Part of a small language model's weights.
Size: vocabulary 8192, 20.6M parameters.
Architecture: biases, untied embeddings.
Training: a variant of Adam for these matrices, 728M tokens, 10837 steps.
MLP neurons of a small language model. Each row is named by its layer, matrix (up: input weights) and neuron, and shows model dimensions 320-383. Each number is 128 + 24 x the weight over its row's rms, rounded and kept within 0 to 255.
Before each neuron's rows, "fires after" lists the tokens most often just before its 100 highest values on Wikipedia text that the model never trained on.

fires after: "| ", "; ", "and ", ", ", "\"", ". "
L3.up1014 [101 155 121 171 142 161 127 119 148 138 139 107 125 125  91 115  97  74 115 105 124 138 109 139 162 132 107 106 109 111 131 151 178  89 136 104 117 128 156 136 130 139 125 160 159 119 149 126 126 141 137 141 140 107 163 145 158 123 125 137 108 155 125 188]

fires after: "==", "===", "- ", "life ", "== ", "("
L3.up174 [148 122 135 164  70 137 164 139 125 150  73  96 122 125 133 156 108  57 142 142 110 107 112 148 148 139 157 115  82 142 126 111 119 137 143 114 115 123 121  90 146 126 139 127 140 139 157  94 156 136 120 137 125 119 124 142 121 131 127  86  85 115 119 102]

fires after: ".", "==", "Early ", "was ", "\n\n", "== "
L3.up857 [125 125 130 139 114 154 108 155 140 122 150 155 125 118 142 109 118  82 123 124 117 151 144 151 171 171 134 101 101 121 183 132 140 136 134 150  91  78 107 119 177  98 166 130 107  96 108 126  95 136 110 116 110  87 143 155 125 143  93 144  99 121 168 163]

fires after: "| ", "1", "2", "the "
L3.up30 [151 128 156 135  91 121 176 124 121 137 131 116 138 122 113 140 127 109  95 116  75 164 125 143 169  98  96 112 103  93  87 110  87  79 161 145 123 134 131 140 116 188 136 167 139 126 138 107 124  94 143 133 110 150 166 178 136 134 115 146 106 143 136  89]

fires after: "(", ", ", "- ", "\" ", "According "
L3.up258 [131 113 147 175 120 143 115 116 109 125 118 106 152 120 121 159  95 111 153 139 134 115  94 118 111 129 112 108 122 149 171 118  83 142 138 135 140 160 158 122 131 122 168 163 149 151 144 118 107 138  95 103 112 120 117  90 164 146  99 112 119 112 129 118]

fires after: "did ", ", ", "do ", "), ", "=", "order "
L3.up241 [105 116 138 137 115 132 133 147 152 117 111 135 121 113 149 130 125 157 142 157 103 120  82 144 148 135 123 169 110 122 135 118 104 160 108 139 136 151 139 110 123 110 108 178 115  96 149 129  98 125 146 186 156 130 129 174 109 125 137 138 117  86 150  97]

fires after: "| ", "Be", "F", "B"
L3.up1237 [ 76  97  81 181 147 156 180 121 107 134 101 109 135 144 128 121 117  97 124 136 101 133 149 172 157 155 114 129  97 140 104 128 137 122 138 133 112 123 133 140 110 130 104 127 161 111 146 128  94 114 135 155 152  96 151 170  94 136 105 166  89 162 141 111]

fires after: ", ", "United ", "in "
L3.up881 [ 97 132 152 154 107 101 166 154  93 133 125 133 148 105 187 106 111 117 129 113 125 148  97 147  89 165 143 113 141 143 119 177  82 169 146 164 120 140 146 133 145 172 127 154 124 151  94 105  99  94 123 116 109  72 123 135 119 135 122 144 100 100 151 103]

fires after: "\n", "- ", ". "
L3.up506 [111 163 130 115  69 122 111 118  97 106 111 110  88  92 164 170 108  97 154 170 129 121 103 159 107 151 174 119  84 137 150 119 138 146  99  91 154 155 122 154 162 112 152 173 121 135 100  80 135 134  94 149 151 137 131 163  99 126 128 122 126 120 133 122]

fires after: "\n", "- "
L3.up1211 [147 144 143 146 138 113 144 119 117 134 143 129  95 131 109 186 109  95 113 174 122 122 123 167 165 172 141 130  77 148 141  83 130 147  96 113 109  98 136 150  99 119 115 136 132 136 176  42 127 137 103 162 145  95 155 143 130 108 103 115 113 120 135 109]

fires after: "| ", "0 ", "1 ", "2 ", "5 ", "3 "
L3.up81 [152 151 102 111 143  94 145 137 134 113 162 150 134 125 148 143 129 142 150  89  99 162 105 119 135 101 138 119 173  89 136 145 134 126 126 104 124 153 131 124 122 180 127 140  82 121 111 122 120 151 123 153 123 122 109 183 159 144 136 135 146  58 143 160]

fires after: "In ", "in ", "February ", ", ", "of ", "March "
L3.up805 [ 65 134 155 146 126 132 114 120 128 171 143 139  92 129 127 135 124 103 123 128 156 154  97 163 170 150 154 133 125 138 143 100 126 130 139  88  76 131 150  93 127 144 134  94 122 117 122 104 105 120 145 116 171  98 146 144 119 161 126 132 110 159 164 126]

fires after: "\n", "| ", ". ", "1", "September ", "August "
L3.up832 [ 60 145 105 112 164 151 161 115 141 153  99 135 114 107 123 160 119  60 151 118 134 148 115 124 123 138 141  74  83 141 123 150 126 148  99 162 107 122 119 130 115  92 174 146 155 138 153 124 137 120  88 114 159 116 169 152  98 152 140  98 110 127 144 137]

fires after: ", ", "ine"
L3.up1028 [127 129 151 135 127 159 137 151 112 135 100  95 164 104 133 156 112 121 116 145 129  82 156  86 111 156 138 109 122 130 148 135 155 110 128 164 125 174 136 101  99 182 156 160 128 133  98  99 180 145 107 170 166 108 127 125 118 147 132  87 123  34 102  99]

fires after: ". ", ": ", "\"", "- ", "| "
L3.up460 [121 160 152 105 142 131 130 108 116 171 170  94 141 150  73 143 110 123 109 177 101 106 135 150 151 134  77 109 113 118 119 135 113 149 134 146 148 148 168 136  96 131 108 152 149 122 115 142 144 129 146 136 121 139 121 174 101  98 121 143  83 114 131 145]

fires after: "the ", "The "
L3.up1532 [103 125 206 128 142 111 105 115 107 163 100 143 136  86 108 135  70 150 104 160 127 113  86 157 138 124 141 119 129 149 123 130 154 149 106 140 119 164 131 133 142 101 125 114 124 163 142 140 115 121 125 148 102 130 119 164 147 105 148 116 126 119 138 111]

fires after: "(", "(−"
L3.up463 [144 132 176 130  94 124 163  85  95 126 119 162 105 150 124 184 131 149 130 119 127  97 123 144 149 110 112 102  91 110 115 107 144 153 124  91 141 165 159 140 137 148  82 110 153 111 114 148 126 148 102 115 116 154  93 142 163 143 138 134 126 110 123 156]

fires after: ".", "to ", "; ", "in", "ex", ". "
L3.up581 [114 124 122 126 155 137 131 108 148 103 153 127 140 171 103 166 149 113 130  94  98 150 125 127 122 149 106 134 151 153  88 116 100 112 144 163  98 114 133 122 103 176 155 127 110 188 132 108  75 142 142  97 152 147 159 126 113 125 156 132 117 143 129 133]

fires after: ".", ".\"", ")."
L3.up1189 [118 104 181 166 100  78 176 124 107 181 128 132 153 115 147 135 138  89 169 138 135 114 120 149 100 130 159 146 138 124 136 144 135 134 132 137 115 123 168 150 153 103 122 144 137  98 125 103  90 103 127 143  94 101 131 106 116 152 104 154  96 115 128 143]

fires after: "as ", "As ", ", ", "be ", "is ", "was "
L3.up196 [109 125 122 169 163 138 177 116  98 138 163 148 112 133 148 113 125 103 100 114  83 114 116 117 128 140  85 117 132 147 114  92 129 124 121 181 139 134 163 116 132 161 179 156 132 124 133  87  99 108 118 112 138  90 120 135  98 133 161 118  99 122 150 110]

fires after: ",", "i", ".", "G"
L3.up551 [125  83  91 123 170 145 150 132 155 148 121  97 128 185  68 130 144 107 158  91 122 164 109 142 122 142 114 160 135 143 124 135 127 107 123 129 147 178 167 147  79 182 147 134 116 129 138 111 155 158 157 149 159 118 136 130 135 141 134  88 107  59 157 121]

fires after: ". ", "; ", "Th"
L3.up267 [102 175 100 125 117 152 116 111  95 117 129 108 111  86 117 130 133  89 140 143 147 149 121 119 128 119 111 135 118  86 111 151 134 130 132 113 132 125 173 152 120 124 172 158 122 162  89  79 106 132 102 125 150 113 130 193 153 143  81 140 129 110 181 147]

fires after: "|", ".", "0 ", "1 ", "–", "2 "
L3.up374 [114 150 123 104 115 106  94 168  89 107 154 135  94 121 144 153 118 129 103 171 144 149 166 100 152 111 140 139 134  99 142 137 102 131 110 136 138 132 139 128 127 143 164 177 129 171  89  93 118 126 103 114 150 125 124 145 167 135 107 156 138  94 110 134]

fires after: "the ", "The ", "| ", "to "
L3.up637 [ 92 184  85  89 124 158 115 100 102 107  95 137 123 136 123 132 117 133 157 179 137 117 105 114 112 109 142 110  81 147 103 125 128 147 114 130 159 169 101 137 118 109 119 129 138 158 148 157 124 100 121 131 110 141 152 126 121 136 123 181 109 109 100  92]

fires after: "| ", "\n", "200", "201", "199", "\n\n"
L3.up1435 [132 135 100 158 131 137 115  96  78 134  84 123 119 130 103 133 133  66 173 117 172 113 144 130 150 144 111 119  97 118 149 100 126 114 127 103  89 132 118 128 140  82 143 112 155 159 133 118 132 113 134  96 138 145 123 114  87 117 134 123  82 148 131 113]

fires after: "–", "| ", ".", "0 "
L3.up1272 [127 102 120 160 124 102 132 145 117 148 115  97 112 126 133 129 107  64 137 140 136  93  88 104 136 130 161 136  72 141 132 135 131 146  88 127 105  85 157 127 117 129 118 162  67 133 132  86 112 123 159 140 124  88 127 160 155 157 119 146 116 114 128  81]

fires after: "1 ", "2 ", "0 ", "978", "Abd"
L3.up1243 [149 175 120 100 120 142 116 155 107 157  51 107 159 131 127 130 133 128 123 134 158 158 134 132 143 167 140 135 142 132  97 171 136  82 147 153 124 162 139 117 156 108 140  78 147 182 160  90 151 104 148 134 115 128 121 130 142 126 137 160 139 133 112 107]

fires after: "the ", "his ", "Early "
L3.up220 [140 138 145 105 110 135 144 173 102 160 117 122 104 125  88 132  95 133  94 103 121  66 148 147 154 129 133 147 157 140 176  98  87 124 135 120 131 106 116 158 133 142 169 100 173 118 169  79  94 135  73 137 129 151 126 148 121 148  92 111 123  99 156 116]

fires after: ", ", "–", "-", ") "
L3.up1269 [121 121 111 101 131  96 188 125 138 138 135 167 101 138 116 138 160 105 178 121 173 158  77 138 124 141 113 114 126 157 148 158 131 132 133 156 150 147 120 118  95 145 136 160 151 124 114 130 119 130 131 113 129 116 166 113 131 135 117 103 115 104 112 133]

fires after: "0", "200", "United ", "197", "202", "198"
L3.up1186 [115 145 138 114 109 120 123 135 129 152  90 135 109  91 142 120 111 121 157 159 168 151  76 119  80 129 161 148 159 132 133 149  88 143 126 186 170 151 124  73 126 132 161 148 146 137 141 128 111 140  99  96 127  95 168 132 150 107  98 150 120  90 120  84]

fires after: ".", "% ", ") ", "2", "6", "9"
L3.up827 [101 165 161 151 126 127 117 124  96 126 111  75  92  75 116 173 101 123 133 122 111 115 105 119 122 126 164 155  77  88  97 125 140 128 117 102 144 143 159 104 157 149 127 163  91 157 128 126  81 121 139  99 167 123 120 149 125 144 143 112 144 126 116 132]

fires after: ", ", "did ", "'"
L3.up136 [ 91 152  89  96 112 121 161 138 115 116 162 105 135 139 128 122 170 118  86  62 140 142 121 108 148 117 131 118 109 139 117 125 151 141 126 132 129 149 162 119 112 109  96  89 134 127 108 126 103 159  95 125 113  83 123 173  42 130 107 121 175  83 121 138]

fires after: ".", "=="
L3.up1321 [107 157 110 199 117 110 119 141  99 145 114 128 101  92 121 145 139 120 135  81 154 132 146 143 113 111 134 161  68 154 139 139 170 135 123 164 101 150 137 114 162  78 105 143 140 153 133 102 113 110 110 130 144  96 148 145 135 137 123 146 103 136 128 131]

fires after: "- ", "was ", ":", "are ", "Country", "| "
L3.up608 [ 98 128 134 127 126 109 110 155 127 100 149 121 124 146 120 140 124  53 132 110 102 120 130 138 184 139 112 119  86 103  88 121 135 109  99 127 116 114 161 126 117 110 183 187 105  65 143 114 121 123 155 113 139 130 167 134 128 120 135 120 115 141 126 151]

fires after: "), ", "a ", "was ", "is ", "an ", ", "
L3.up1474 [137 102 118 105 136 152 174 170 133 123 110 167  90 124 136 176 136 112 135  97 102 104 121 102 111 154 148  95 125  89 195 154 150 107 115 153 126 111 145  90 142 102 131 123 130  95 143 153 109 103 115 100 103 121 106  99 133 133 122  91 123 112 114 125]

fires after: "the ", "'", "as ", "was ", "is ", "became "
L3.up1461 [121 168 121 153 113 118 176 124 116 114 104 123 100 145 103 148 142 124 119 153  85 114 152  95 131 144  61 106 140 119 155 118 132 109 132 161  73 173 155 186 141 115 139 179 161 119 118 118 115 129 147 121 125 140  98 118 145 134 148 127 124 110  83 158]

fires after: "201", "199", "200", "198", "202", "– "
L3.up790 [114 130 165  97 137 123 130 108  97 115 118 144 108  84 110 161 134 110 176 186 145 117 115 121 133 168 125 122 130 111 135 149 127 113 140 137 137 116 134 112 121 113 134 111 146 156 102 137 133 109  73  92 135 132 147 126 100  94 118 139 104 101 127 132]

fires after: ".", "|", "s"
L3.up916 [122 129 155 165 104  78 153 113  98 172 123 114 144 138 128 140 142 100 173 128 148 115 123 132 104 135 139 156 148 115 138 146 121 143 140 152 122 118 154 150 129  96 136 148 141 101 148  99  76 115 121 140  94  99 130 107 110 130 105 162  91 125 124 135]

fires after: "\n\n", "==", "===", "\n", ":"
L3.up651 [161 144 127  97 110 110 165 158 123 111 174 151 125  82 154 160 105 102 122 137 136  98 156 146 157 154 114 150 113  90 138 127 174 154 112 125 119 114 170 148 150 105 112 143 157 112 113 150 111 117 105 138 140 136 138 164 122 124 156 135 105 167 122  91]

fires after: "- ", "| ", "(", "H"
L3.up43 [ 84 161 101 157 177 181 169  96 120 127 131 108  81 141  78 167 114 115 125 106 114 116 133 154 152 146 132 115  93 133 134 103 139 143 182 166  62 187 100 113 106 150 126 121 145 142 151 125 109 141 137 132 123 139 110 137 117 133 133 159 143 130 153 155]

fires after: "in ", "'", "would ", "can ", "In "
L3.up0 [ 96 110 155 177 139 101  68 132 135 169 127 105 132  99 119 143  96 124 150 109 126 159 149 102 143 171 124 163 152 114 125 155 120 159 112 123 162 115 148 130  89 164 108 100 155  72 120 120 137 118 127 119 157 113 178 107 124 127 135 144  92 135 182 117]

fires after: "| ", "(", ", ", "– "
L3.up295 [118 104 146  97 101 128 144 113 153 165 102 121 134 112 121 149  68 135 136 136  87 125 136 137 116 146 115 122 127 140 186 118  93 163 122  65 105 133 122 127 106 125 152 131 103 164 128 107 107 119  95 141 126 157 128 158 120 120 118 121 118  78 148 158]

fires after: "P", "F", "D", "H", "B"
L3.up1226 [119 134  85 129 170 145 124 142 139 130 118  91 146 130 109 120 137 152 154 164 150  90 156 120 148  99 137 133 128 117 104 106 143 132 117 112 157 152 138  83 127 111 131 112  80 140 116 115  89 122 115 112 135  76 137 140  90 132 110 151  84 128 173 144]

fires after: "| ", "Party ", ") "
L3.up1100 [120 166 123 155 126 146 160  88 142 137 105 103 115 118 141 141 103 106 116  99  97 123 140 177 119 139 103 126 112 145 127 139 116 137  62 152  77 165  97 113 142 104 144 143 146 160 103 146 104 159 130 143 167 153 140 144 109  83 144 110 111 151 152 136]

fires after: "(", "on ", "during ", "known ", "in "
L3.up1471 [118 102 111 136 132 145 105 119 119 180 111 146 111 160  89 136 165 128 184 119 165 141 124 157 126 133 120  85 110 142 143 119 147 136 116 124 143 120 116 119 112  97 121 105 141 104 144 129 144 115  87 124 108 116 123 110 117 121 124 146  88 109 140 121]

fires after: "_{", ",", "-", "not "
L3.up331 [119  81  98 151 177 111 132 138 112 156 187 127  83 106 110 136 146  91 109 112 132 170 118 202 137 154  77 123 154 127 102  95 155 145 123 106  97 190 136 124 153 162 159 141 107 177  97 102 167 150 132 139 164 126 103 124 113 138 131 137 126  91 129 139]

fires after: "| ", "the ", "\"", "M", " "
L3.up414 [ 65 127 119 138 147 195 150  93  88 145 115  80 154 130 126 156 132 133 128 146 129 124  86 101 104  77 100 143 105 138 103 100 125 127 112 117 121 133 144 164 137 139 115 123 110  84 131 134  99 105 119 142 111 138 106 141 177 116 107 147 102 116 130 120]

fires after: ", ", "that ", "which "
L3.up734 [116 130  84 109 115  94 134 118 120 163 133 130 149  98 124 130 144 157 154 133 133 106 107 143 114 126  68 119 151 110 134 153 136 130 151  96 148 130  89 123 166 134 151 124 147 116 101 105 109 150 113 117 100 151 176 159  87 121 109 112  51 125 134  89]

fires after: "in ", "from ", "of ", "at ", "St", "From "
L3.up994 [ 82 123 152 131 139 118 114 112 146 152 135 153 110 149  93 143 138 136  77 143 151 169 136 113 152 137  90 140 133 120 106 126 145 116 110 104 127 179 151 116 108 166 132 121 132 159 128 138 118  96 120 116 100 146 111 124 113  99 156 123  85 131 177 112]

fires after: "201", "in ", "202", "In ", ", ", "198"
L3.up350 [107 132  95 151  90 127 142 100 117 159 122 119 116 127 149 137 135  74 165 102 129 205 100 154 120 104 188 125 127  93 136 136 149 144 113 130  92 102 114 140  99 127 119 142 125 148 145  76 104 135 147  79 112  90 140 130 149 126 135 106 121 129 187 132]

fires after: "one ", "is ", "\n\n", "was ", "==", "8"
L3.up16 [147 107 171 124 122  91 120 137 134 106 134 127 126 117 111 175 113  74 127 161  99 104 123 116 127 127 124 102 141 124 151 144 141 105 112 114 114 117 155 101 110 112 168 136 130  92 110 158 127 168 141  80 120 154 176 117 126 126 134 133 119 150 104  69]

fires after: "| ", "a ", "first "
L3.up1223 [ 85 155 105 123 129 166 168  85 128 123 102 133 124 148 130 146 139 112 114  88 103 133 121 105 110 147 108 116 134 154 159 111 144 101 164 148 145 155 103 167 105 101 140 124 124 127 150 144 111 140 102 122 135 169 103 188 110 124 153 134 143 139 139 172]

fires after: "the ", "The ", "200", "202"
L3.up110 [108 138 125 123  75 141 171 140  68 181 151 123  98 139 150 155 132  90 135 151 154 148 110 150 138 144  88 133 106 155 152 163  93 148 125 129 133 147 123 135 130 108 140 179 135 104 135 142 120 135  87 131 100 173 120 160 110 132 163 103 119  79 107 128]

fires after: "the ", "in ", "In ", "The ", "| "
L3.up340 [110 119 176 141 142 130 160  97  95 153 141 153 161 144 137 147  73 162 106 183 139 139 120  33 157  92 109 129  95 128 137 118  87 150 147 138 138 151 105 132 120 148 111 131 141 172  93 103 112 129 115 104 131 137 134 148 112 106 110 129 112 114 147 131]

fires after: "\n\n", "\n", ". ", " "
L3.up571 [126 119 128 142 124 129 180  89  77 170 135 127 142 105 131 184  78 114 135 137  90 118 134 154 156 100 112 133 119 153 149 129  79 149  92 121  85 118 121 106 136 138 128 159 146 133 126 111 117 124 132 131  87 136 115 161 153  99 126 122 116 107 139 108]

fires after: ".", "==", "0 "
L3.up600 [ 87 119 131 112 113  82 125 150 118 170  98 131 104  84 153 137 142 122 125 102 163 129  96 153 130  98 145 136 135 135 141 184 136 167 139 145 116 110 158  86 170 113 124 135 131 128  94 132 130 119 106 130 118 175 107 136 161 152 110 146 130 109 115 143]

fires after: "==", "| ", "-", "anti", "Early "
L3.up704 [135 133 111 141 105 134 156 149 125 142 107 162 122  86 138 115 146  58  93 118 109 103 154  96 144 117 111  83  64 115 123 131 121 162 142 129  98 129 127  80 167 123 170 181 132 132 103 113 153 104  73 135 113  69 132 197 129 131 151  97 110  95 104 184]

fires after: "|", ", ", "| ", "\n\n", "("
L3.up752 [112 126 141 201 110 171 173 117 121 109 131 162  99 117 144 144 131 115 132 142 126 125 131 168 136 129 123 157 137 154 160 107 169 154 117 182 109 174 141  98 113 109 152 137 140 105 108 100 120 125 120 104 153  99 121 100 127 151 155 101 123 146 123 143]

fires after: "the ", "(", "The ", "two", "a "
L3.up49 [138 150 119 109 123 140 137 142 123  88  98 153 117 141 143 156 142 141 119 161 153 175 119 113 104 168 113 148 113 144 160  81 139 145 127 115 141 149 159  98 127 139 150 183 142 154 136  94 137 101 127 109 146 151 137 156 190 130 166 106 130  97  70 120]

fires after: "201", "196", "–", "200", "199"
L3.up100 [100 185 104 100 152 146 123  80 100 108 122 114 114 115  94 149 127  79 115 138 134 130 157 110 146 134 124 104  83 143 131 126 108 111 156 158 121 123 113 145 137  85 144 128 168 129 139 134 120  93  93 124 146 139 208 122  92 140 157 138  96 146 133 121]

fires after: "| ", "–", "0 ", " ", "1 "
L3.up300 [139 134 119 166 128 106 159 135 132 126 127 102 120 137 132 147 104 143 122 167 123 123  86 113 142 132 112 162 133 123 122 168 105 150 142 121 155 108 146 120 133 190 140 175  90  94  58 114  92 126 171 145 120  97 125 181 131 148 102 167  94  77 120 120]

fires after: "| ", "a ", "an ", "-", "ill "
L3.up1268 [120 121  88 140 136 150 152  95  66 136 199 150  64 157 115 131 115  86 154  62 106 168 127 134 108 121 161 168 120 146 190 107 114 140 122 127 119 126 104 124 115 114 121 114 105 142 155 103 124  79 143 129 120 128 152 154 126 182 153 161 112 125 168 129]

fires after: "and ", ", ", "| ", "in ", "as "
L3.up797 [119 140 131 143 130 157  96  86 116 134 121  66 129 168 135 126 102  89  88 136 140  97 149 115 153 140 127 141 112 167 137 114 145 121 169 138 130 149 141 112 142 144 138 184 163 141 174 133 130  76 144 146 141 111 148 173 162 144  97 123  91 142 121 132]

fires after: "by ", "from ", "the ", "at ", "between ", "on "
L3.up788 [ 90 124 187 132 150  88 138  83 124 145 145 144 196 151 139 138 117 132  92 118 116 156 137  92 142 128 145 120 159  89 113 121 152 115 148 132 139 179 131 119 153 158 139 120 140 144 134 137 101  93 112 164 121 131 136 157 128 104 129 146 112 110 150 143]

fires after: "| ", "s"
L3.up215 [103  96 152 197 141 165 132 122 156 115 151 163  95 118 104 157 100  98 128 102 143 118 161 177 166 165 102 144 131 126 162  97 109 149 155  95 101 136 139 102 118 131 108 103  98  99 159 113 135 131 108 127 137 144 145 106 138 110 109 141 124 151 132 142]

fires after: "| ", "- ", "and ", ": ", ", "
L3.up1154 [ 87 141 157 133 111 187 131  99  93  98 126 107  91  92 145 153 171 118 127 148  99 142 121 126 134 121 115 140 106 112 126 113 119  90 106 138  77 140 156 133 116 156 104 128 134 103 109 134 137 171  96 132 165  77 175 164 143 157 149 133 149 129 149 102]

fires after: "in ", "at ", "to ", "on ", "from ", "In "
L3.up1419 [102 129 141 124 128 127 143  97 146 135 140 145 138 154 135 124 136 126 116  96 113 157 130 103 134 132 156 162 119 118 153 150 131 113 181 107 145 135 133  96  78 142 107 134 110 140 172 120  76 110 109 111 112 127 105 131 130 147  97 147 110 151 137 139]

fires after: "| "
L3.up1325 [148 106 103 104 150 160 170 135 119 134 123 136 152 139 137 146 125 160 118 140  94 128 136  81 134 150 109 156 150 116 109 151 137 125 154 170 148 160 144 115 149 161 118 182  76 123 154 135 136 124 112 140 148 125 100 171 143 175 116 128 110 117 140 119]

fires after: ".", "1 ", "0 "
L3.up575 [101 137 158 144 166 139 130 120 115 107 142 129 119 127 141 173  83 160 112 140 138 191 140 111 140 149 154 146 171 134 101  94 136 156 131 112 107 144 109 115 119 149 104 122 114 129 150 122  96 123 116 111 181 132 106 140 127  99 144 135 129 109 118 162]

fires after: " ", "| ", "978", "$"
L3.up1515 [110 100 136 219 164 158 120 191 110 144 167 152 112 156 114 155 106 121 115  65  81 140 157 141 126 145  97 103 108 149 141 105 117 152 129  77 119 137 202  83 166 160 117 114  98 144 117 106 116 149 142 122 140 166 102 139 157  87 115 174 122 142 153 109]

fires after: "the "
L3.up564 [133 128 124  91 121 115 121 150 113 127  99 169 141 141 104 134  85 120 119 173 157 134 119 104 113 137 128  84 136 135 125 129 118 113 118 174 136 148 100 153 146 159 126 164 123 149 138  71 117 129  88  87 113 109 118 151 143 143 105 138 113  72 123 138]

fires after: "–", ".", "| "
L3.up1073 [113 125 104 176 171 107 146 141 134 131 118 124 109 181  85 123  74 135 127 121 115 173 115 162 142 126  57 147 171 143 128 189 119 113 163 150 144 118 115 100  97 172 102 155 115 141 117  72  94 145  92 147 128 113  97 144 104 105 146 163  91 116 128 118]

fires after: ")", ".", "|", "footballer", "="
L3.up435 [140 123 102 143 106 120 157 173 104 100 134 174 110 116 149 129 100 115 126 144 139 116  96 167 101 179 128 112 105 117 124 144 129 148 108 145 142 143 205 145 172 103 123 134 153 129  94 138 142 127 111 132 121 166 122 119  93 150  83 141 112 128 108 147]

fires after: "==", ":", "===", "% ", "."
L3.up1063 [179 147  84 126 115 112 130 122 126 111 141 162  87 116 105 157 150  51 182  75  95 157 125 176 146 183  95 139 123 103 114 111 157 151 127 140 109 154 115 122 180 139 119 154 131 120 108 119 126 129  64 156 152 139 159 124 124 129 120 117  95 144 136 148]

fires after: "| ", "\n\n", "- ", "a ", ", "
L3.up656 [141 144  79 187 123 170 148 111 121 132 122  49  76 138 112 162  79 105 132 148  82  91 144 175 166 156 128 136 129 144 173  94 104 125 167 122 107 144 132 150 151 123  97 133  99 151 148  95 140 107 145 162 107  67 133 149 107 172 113 162 116 173 157 139]

fires after: ", ", "(", "but ", "and ", "rather ", "known "
L3.up543 [101 169 160 145 124 141  95 137 149 115 149 173 144 112 135 150 115 120 127 130 113 109 139  98 179 126  69  95  99 148 136 119 161 181 106 148 108 147 112 114 137 137 156 140 102 132  72  90 110 133 101 123 141 134  95 125 131 121 133 126 135 110 152 147]

fires after: "| ", "0 ", "8 ", "9 ", "2 "
L3.up1263 [140 142 111  55 116 105 156 146 104 106 124 150 109  80 146 113 137 160 124 157 140 146  94  86 129 113 118 125 136  77  94 167 119 116 143 118 161 149 169 132 154 180 101 154  88 138 117 104 102 137 127 103 117 122 121 200 104 113 103 131  77 105 124 103]

fires after: "-", "–", "+", ".", ":"
L3.up333 [168 143 121  82 149 113 142 122 108 132 151 163 141 147  85 134 132 106 153 130 144 125 160  89 132 148  67 117 148 122 134 158  97 174 157 120 130 131 129 136 145 152 106 161 167 157  74 110 127 127  95 145 140 172 131 132 128 152 129 114 125 123 127 136]

fires after: "| ", "the ", "; ", "Pri"
L3.up458 [168 179 137 145 141 139 132 102  73 148 140 121 156 100 133 128 140 157  98 181 145 142 140 115 193 108 118 133 102 107 108  82 128  69 114 142 147 133  95 147 117 144 128 136 122 153 152 159 102 108 133  69 150 150 107 161 126 110 116 169 125 101 118  88]

fires after: " ", "0", "2", "1", "| "
L3.up614 [139 151 124 113 108 152 138 114 157 103 181 146 123 157 131 138 102  93  85 134 109 174 127  93 157 151 126 110 170  60 117 129 111 114 137 114 145 111 135 145 142 150 112 127 133 117 114 119 123 107 121 119  97  96 160 165 106 152 111 137 108 100 139  95]